From a checkpoint of a small transformer trained on Wikipedia: ALiBi.
MLP neurons of a small language model. Each row is named by its layer, matrix (up: input weights) and neuron, and shows model dimensions 96-223. Each number is 200 + 30 x the weight over its row's rms, rounded and kept within 0 to 999.
After each neuron's rows, "fires on" lists the tokens most often at its 100 highest values on Wikipedia text that the model never trained on.

L6.up1268,208,168,183,177,222,162,249,217,172,203,241,229,204,171,222,167,184,223,204,200,201,181,229,186,217,206,193,225,159,164,228,169,209,183,206,219,186,191,241,207,195,198,236,115,183,206,247,149,162,244,253,173,190,214,209,232,203,157,227,274,211,171,250,230,199,152,253,173,205,255,212,185,195,220,199,202,231,161,202,240,151,175,209,147,172,233,159,150,200,225,245,145,163,137,224,172,195,135,218,155,178,219,201,212,202,205,198,216,186,222,169,180,153,217,196,165,235,188,186,191,199,201,168,211,204,228,198,198
fires on: "0", "6", "ad", "um", "ch", " more"

L6.up1586,188,183,183,166,249,214,225,223,210,249,169,211,188,163,243,192,157,157,170,176,197,165,198,182,234,141,220,252,160,234,223,188,253,218,150,200,236,238,164,221,176,173,250,200,254,190,190,186,223,222,174,226,234,198,211,164,166,215,240,249,245,164,229,162,242,213,249,196,143,204,185,170,205,229,178,152,166,247,185,185,209,165,223,165,216,217,138,183,195,191,204,207,233,238,173,191,226,206,196,206,221,197,171,209,207,191,206,255,191,193,189,244,199,225,160,211,262,221,217,128,209,252,227,195,240,218,191,219
fires on: ".", " |", ","

L6.up1237,221,198,219,218,188,187,219,241,214,251,216,256,209,250,233,190,224,252,253,129,222,144,231,208,198,182,198,195,192,226,141,156,220,167,172,245,227,197,206,222,206,203,204,173,169,174,233,198,198,234,196,193,220,217,241,126,168,223,220,174,269,191,219,231,192,161,279,262,211,199,247,196,132,172,186,233,271,220,255,174,201,239,249,199,207,206,198,172,214,239,200,153,156,215,224,225,184,233,252,203,137,145,187,223,162,234,142,212,215,212,225,208,167,220,152,212,192,160,249,252,200,172,219,221,197,186,191,208
fires on: " in", " into", "6", "3", " won"

L11.up1183,210,226,228,193,214,165,206,187,236,133,201,201,182,251,214,177,218,175,198,200,169,157,123,193,205,197,237,215,209,235,220,194,241,181,179,217,166,188,248,172,208,139,249,193,241,236,170,182,198,187,189,181,184,217,232,183,200,148,205,215,170,215,155,205,168,222,212,196,198,206,285,200,187,197,177,183,277,199,238,165,198,177,191,222,148,212,199,239,165,199,205,199,219,201,195,193,156,197,188,226,194,229,204,225,180,131,197,192,219,145,211,265,207,151,182,193,145,212,224,222,189,206,235,189,208,215,243,196
fires on: " ", "2", "1", ".", "0", "9"

L11.up431,181,180,184,213,168,173,169,192,191,176,219,230,200,181,190,183,194,187,201,186,170,227,187,230,241,149,231,243,202,117,211,114,188,220,216,160,225,219,212,120,176,159,179,164,198,200,203,221,219,232,183,158,202,228,194,247,184,225,235,272,193,200,151,175,216,244,230,158,164,181,194,233,215,205,227,217,216,208,200,231,179,201,212,169,219,177,192,177,258,228,153,193,173,207,246,220,154,200,241,175,181,218,223,205,177,225,209,188,209,201,198,237,177,185,197,214,224,190,218,221,218,183,135,244,172,226,266,213
fires on: " is", " as", " was", " =", " being"

L6.up1984,210,215,196,171,225,255,261,206,166,190,252,215,131,171,233,209,167,191,199,202,240,188,211,189,179,216,251,209,226,220,201,135,229,180,136,214,176,180,184,254,193,194,213,173,214,159,151,165,185,184,211,175,172,198,200,234,227,167,219,233,194,226,155,189,181,152,260,190,151,188,220,218,202,186,181,228,205,166,148,208,257,189,247,210,157,224,185,201,197,177,255,226,197,150,232,212,159,159,210,185,197,236,226,198,163,231,224,237,224,215,181,214,207,236,211,280,211,204,182,273,187,173,196,216,196,186,179,212
fires on: "0", "3", ".", "4", "6"

L6.up43,163,232,230,170,216,223,160,191,221,216,218,156,230,206,177,196,239,229,263,179,214,160,201,196,196,242,156,235,197,194,191,225,183,182,179,191,194,169,230,242,197,251,196,175,214,224,218,242,176,201,114,171,217,234,179,165,177,250,252,234,216,301,184,205,165,223,177,235,158,206,129,217,191,228,219,221,229,202,206,150,173,166,210,272,221,178,143,162,205,198,205,209,236,190,152,202,172,197,254,189,174,203,195,186,191,192,220,149,173,206,195,152,179,212,192,190,174,163,241,220,184,210,153,235,207,186,149,172
fires on: ",", " April", " September"

L11.up226,162,241,174,225,241,187,218,182,227,164,173,173,200,215,208,223,168,192,228,190,195,203,194,175,204,215,231,212,205,189,149,202,192,201,196,208,228,203,244,249,231,186,236,135,167,248,174,149,191,205,249,209,151,198,241,194,187,207,213,227,218,228,189,225,167,154,201,184,210,261,197,177,221,209,189,147,199,146,185,171,185,255,221,242,219,213,187,244,182,168,177,162,174,204,198,179,204,182,202,202,201,195,195,220,227,162,225,171,212,187,237,236,171,193,207,195,115,203,156,273,201,248,204,132,156,229,243,216
fires on: "7", " t", " g", "0", "6", "3"

L11.up394,185,194,216,238,231,190,192,175,206,171,162,229,160,190,176,276,175,215,231,208,216,190,241,171,214,176,248,228,230,184,184,175,248,198,188,157,189,202,236,130,154,273,188,234,224,182,169,162,203,180,196,202,198,278,167,218,181,140,229,238,238,183,204,214,203,212,206,226,205,182,189,218,230,208,162,176,161,189,233,190,213,238,193,224,215,158,219,172,217,231,233,202,254,210,245,157,167,240,164,190,212,196,185,221,155,212,196,208,218,233,187,212,154,137,200,193,197,195,235,183,188,206,179,171,217,215,219,259
fires on: " |", " a", " the", " is", " Ref", " was"

L11.up754,232,176,180,208,200,198,228,154,198,221,239,193,191,241,223,192,187,207,226,178,158,207,232,220,226,214,191,156,181,186,216,190,146,206,244,219,225,176,169,235,226,197,181,200,110,203,158,257,224,209,233,121,162,137,216,202,172,222,239,240,246,197,168,107,223,223,181,194,243,188,169,178,184,223,241,168,182,215,179,195,213,166,188,196,229,261,225,225,221,175,201,185,200,160,227,227,233,171,191,213,186,200,177,208,200,209,200,140,191,187,261,209,199,206,155,209,214,170,157,201,192,140,148,167,184,219,186,186
fires on: " and", ",", " described", "1"

L11.up562,199,229,199,181,178,204,209,192,184,212,176,240,185,164,162,229,181,182,142,109,175,143,178,200,231,247,244,204,207,214,242,202,204,203,237,132,206,222,240,196,226,180,97,194,194,210,133,217,187,197,227,198,218,261,197,184,203,207,221,282,178,246,211,236,203,241,215,194,232,212,215,196,140,193,206,216,207,164,254,194,233,221,256,180,206,227,187,211,232,182,228,250,195,177,211,210,197,206,226,201,175,230,232,220,194,203,146,190,160,163,167,255,228,145,133,201,255,206,210,218,191,184,225,150,175,212,217,209
fires on: " G", " g", "ig", "g"

L6.up1402,233,211,185,202,212,204,192,182,135,287,218,239,191,234,242,255,211,232,278,160,231,153,230,195,204,222,195,216,186,242,203,191,177,188,176,201,262,163,243,215,216,215,209,127,243,201,224,215,233,205,182,226,212,235,215,176,196,255,244,199,229,195,214,190,147,229,238,184,182,172,175,195,139,202,205,230,233,193,229,195,154,212,237,213,234,250,184,235,268,202,213,195,201,182,185,205,207,179,188,198,181,198,212,197,226,194,198,191,240,187,205,228,147,228,212,145,231,184,188,188,193,224,204,194,207,227,135,236
fires on: ".", "4", ".\n\n", "3", "6"

L11.up1662,191,222,206,216,172,153,247,190,195,217,183,226,163,176,215,201,194,202,194,212,211,188,179,223,207,187,234,283,216,244,211,217,220,128,217,247,184,232,226,153,144,198,255,165,170,157,189,213,211,267,242,199,248,215,196,239,197,254,189,187,247,210,157,194,138,228,200,117,196,193,242,217,174,223,259,183,235,128,208,195,188,184,227,194,192,233,219,240,117,169,185,227,217,218,188,169,204,170,246,200,172,192,200,233,141,171,250,173,215,128,216,187,219,228,203,187,204,194,243,230,202,114,179,221,199,157,239,162
fires on: "9", "5", "0", "6", "4", "7"

L11.up1480,146,221,184,160,200,185,196,256,193,168,237,187,225,190,195,147,243,268,226,185,199,228,218,173,202,186,227,223,198,198,170,164,206,175,171,216,210,209,223,203,225,189,222,248,228,194,185,167,186,207,179,174,242,197,243,188,236,235,177,171,196,176,182,209,180,198,215,268,214,217,204,163,188,211,162,200,207,185,175,245,244,194,205,231,239,243,132,164,195,218,177,221,203,172,183,180,117,167,150,157,203,185,147,264,246,253,207,223,160,164,241,241,204,195,143,204,211,209,208,232,198,224,210,192,139,164,206,205
fires on: " was", " ", " song", " United", "-"

L6.up1786,208,206,273,219,185,141,157,225,189,201,173,219,187,165,160,167,199,207,190,236,190,216,187,193,268,211,198,201,196,235,226,193,235,187,168,209,222,206,174,156,185,160,223,203,198,162,144,202,206,191,207,174,181,203,155,206,235,248,209,177,199,227,176,247,166,226,186,169,190,191,182,200,176,222,202,181,207,210,200,247,193,209,248,217,148,209,179,157,193,209,180,199,204,163,212,190,185,172,157,210,202,244,211,235,170,205,143,243,189,175,190,159,190,191,223,189,246,241,227,222,177,240,201,248,204,191,185,196
fires on: "0", "5", "s", "3", "n"

L11.up1529,219,210,174,222,195,207,217,189,179,192,199,258,248,158,222,210,229,178,179,175,203,188,146,195,227,201,202,212,241,212,197,165,253,158,178,216,204,214,303,211,186,229,230,215,194,185,135,143,161,189,167,157,184,227,188,169,191,234,200,233,222,178,180,179,201,234,225,145,241,225,194,222,215,257,208,172,213,211,227,200,147,228,170,162,160,236,212,202,169,162,182,157,214,215,156,168,241,205,180,233,212,159,162,260,214,214,160,204,195,209,251,221,200,139,202,221,229,210,216,151,215,163,210,222,171,184,221,192
fires on: "0", "9", "2", "8", " p", "5"

L11.up393,207,246,209,225,203,229,164,236,193,209,177,191,218,206,124,199,227,182,223,233,198,207,206,238,210,186,225,189,180,196,188,196,149,182,218,178,244,203,177,103,193,178,215,184,137,176,165,157,230,203,203,190,191,211,182,203,227,185,256,269,182,162,205,219,190,266,237,231,221,198,217,145,162,169,234,171,189,261,219,158,186,237,163,178,262,228,201,168,208,166,204,204,194,201,195,173,219,135,215,171,186,199,197,243,214,221,151,207,207,215,166,227,214,182,213,224,223,148,156,175,187,150,201,206,241,161,168,178
fires on: ",", " after", " while", "an", " before", " D"

L6.up1202,204,178,183,220,202,183,172,187,210,110,184,177,170,168,170,245,169,226,143,192,154,206,182,183,155,226,208,170,217,201,133,181,167,222,186,217,210,197,251,175,240,167,194,189,184,193,179,263,225,176,236,244,105,143,211,153,228,225,219,214,212,247,177,240,215,172,227,184,201,265,153,218,156,172,204,218,207,142,191,171,216,214,205,266,194,161,250,153,200,235,231,206,225,194,185,198,228,181,204,185,168,217,239,228,191,223,185,198,178,236,232,162,228,223,186,183,204,143,205,224,174,241,217,217,182,213,167,197
fires on: " |", " /", "6", " ", "7"

L11.up1801,203,189,223,168,278,206,192,172,265,161,219,219,182,191,185,224,221,232,226,255,204,176,213,172,229,245,226,205,220,226,244,157,188,151,231,192,202,236,199,188,204,237,231,187,180,193,236,219,222,217,189,184,185,168,227,197,178,205,210,266,219,209,244,201,192,208,188,189,261,232,198,178,252,186,199,245,165,232,217,216,202,196,245,179,251,204,174,208,170,211,184,249,233,209,197,212,212,210,209,200,228,174,216,240,152,221,140,208,210,187,175,192,173,177,182,235,176,204,157,257,229,173,184,277,187,185,217,237
fires on: " and", " By", " to", " |", "By", " Los"

L6.up345,248,205,296,170,265,182,151,199,204,210,208,166,270,193,190,227,228,230,178,187,191,155,179,193,253,190,222,179,210,145,212,207,177,203,217,197,186,240,208,222,225,218,204,175,216,230,257,180,264,240,190,232,232,190,220,184,239,182,204,243,203,222,191,179,154,213,190,219,222,224,207,165,197,187,179,214,230,175,181,211,155,251,189,274,213,197,190,180,195,170,179,188,190,202,246,253,167,208,186,205,178,142,195,182,244,223,160,199,215,174,214,177,212,229,242,203,208,228,197,252,182,231,218,208,180,179,194,173
fires on: " |", " de", " and", "ed", " st", " such"

L6.up541,214,168,163,196,194,245,220,198,198,289,188,213,261,198,182,226,245,181,191,203,201,179,205,223,176,246,206,215,196,198,228,199,182,232,218,187,161,195,223,214,200,194,166,204,186,233,167,210,203,202,220,181,206,173,210,211,236,234,201,198,164,249,219,263,223,191,239,175,200,208,184,146,257,181,227,230,249,230,212,190,189,187,215,154,224,195,211,217,161,282,213,174,225,268,247,180,217,215,154,217,208,207,251,236,198,191,182,166,213,216,134,203,258,195,142,174,180,168,170,219,218,212,152,139,208,172,243,195
fires on: "g", "ig", "w", "ag", "ug", "erv"

L6.up1249,199,163,190,199,196,174,233,200,222,194,201,219,217,199,230,221,199,232,240,207,217,149,241,207,146,181,179,199,195,223,206,193,176,179,205,219,270,209,254,211,186,207,209,160,153,183,172,179,193,165,213,155,220,231,174,171,156,227,190,260,219,241,200,187,216,213,184,171,195,184,162,175,214,180,193,175,184,260,206,140,174,218,225,171,244,266,167,137,195,212,202,190,195,184,202,229,250,127,149,218,206,191,207,202,198,187,194,189,211,185,172,182,166,238,135,193,209,198,240,170,188,254,179,205,150,216,167,159
fires on: ",", " June", "il"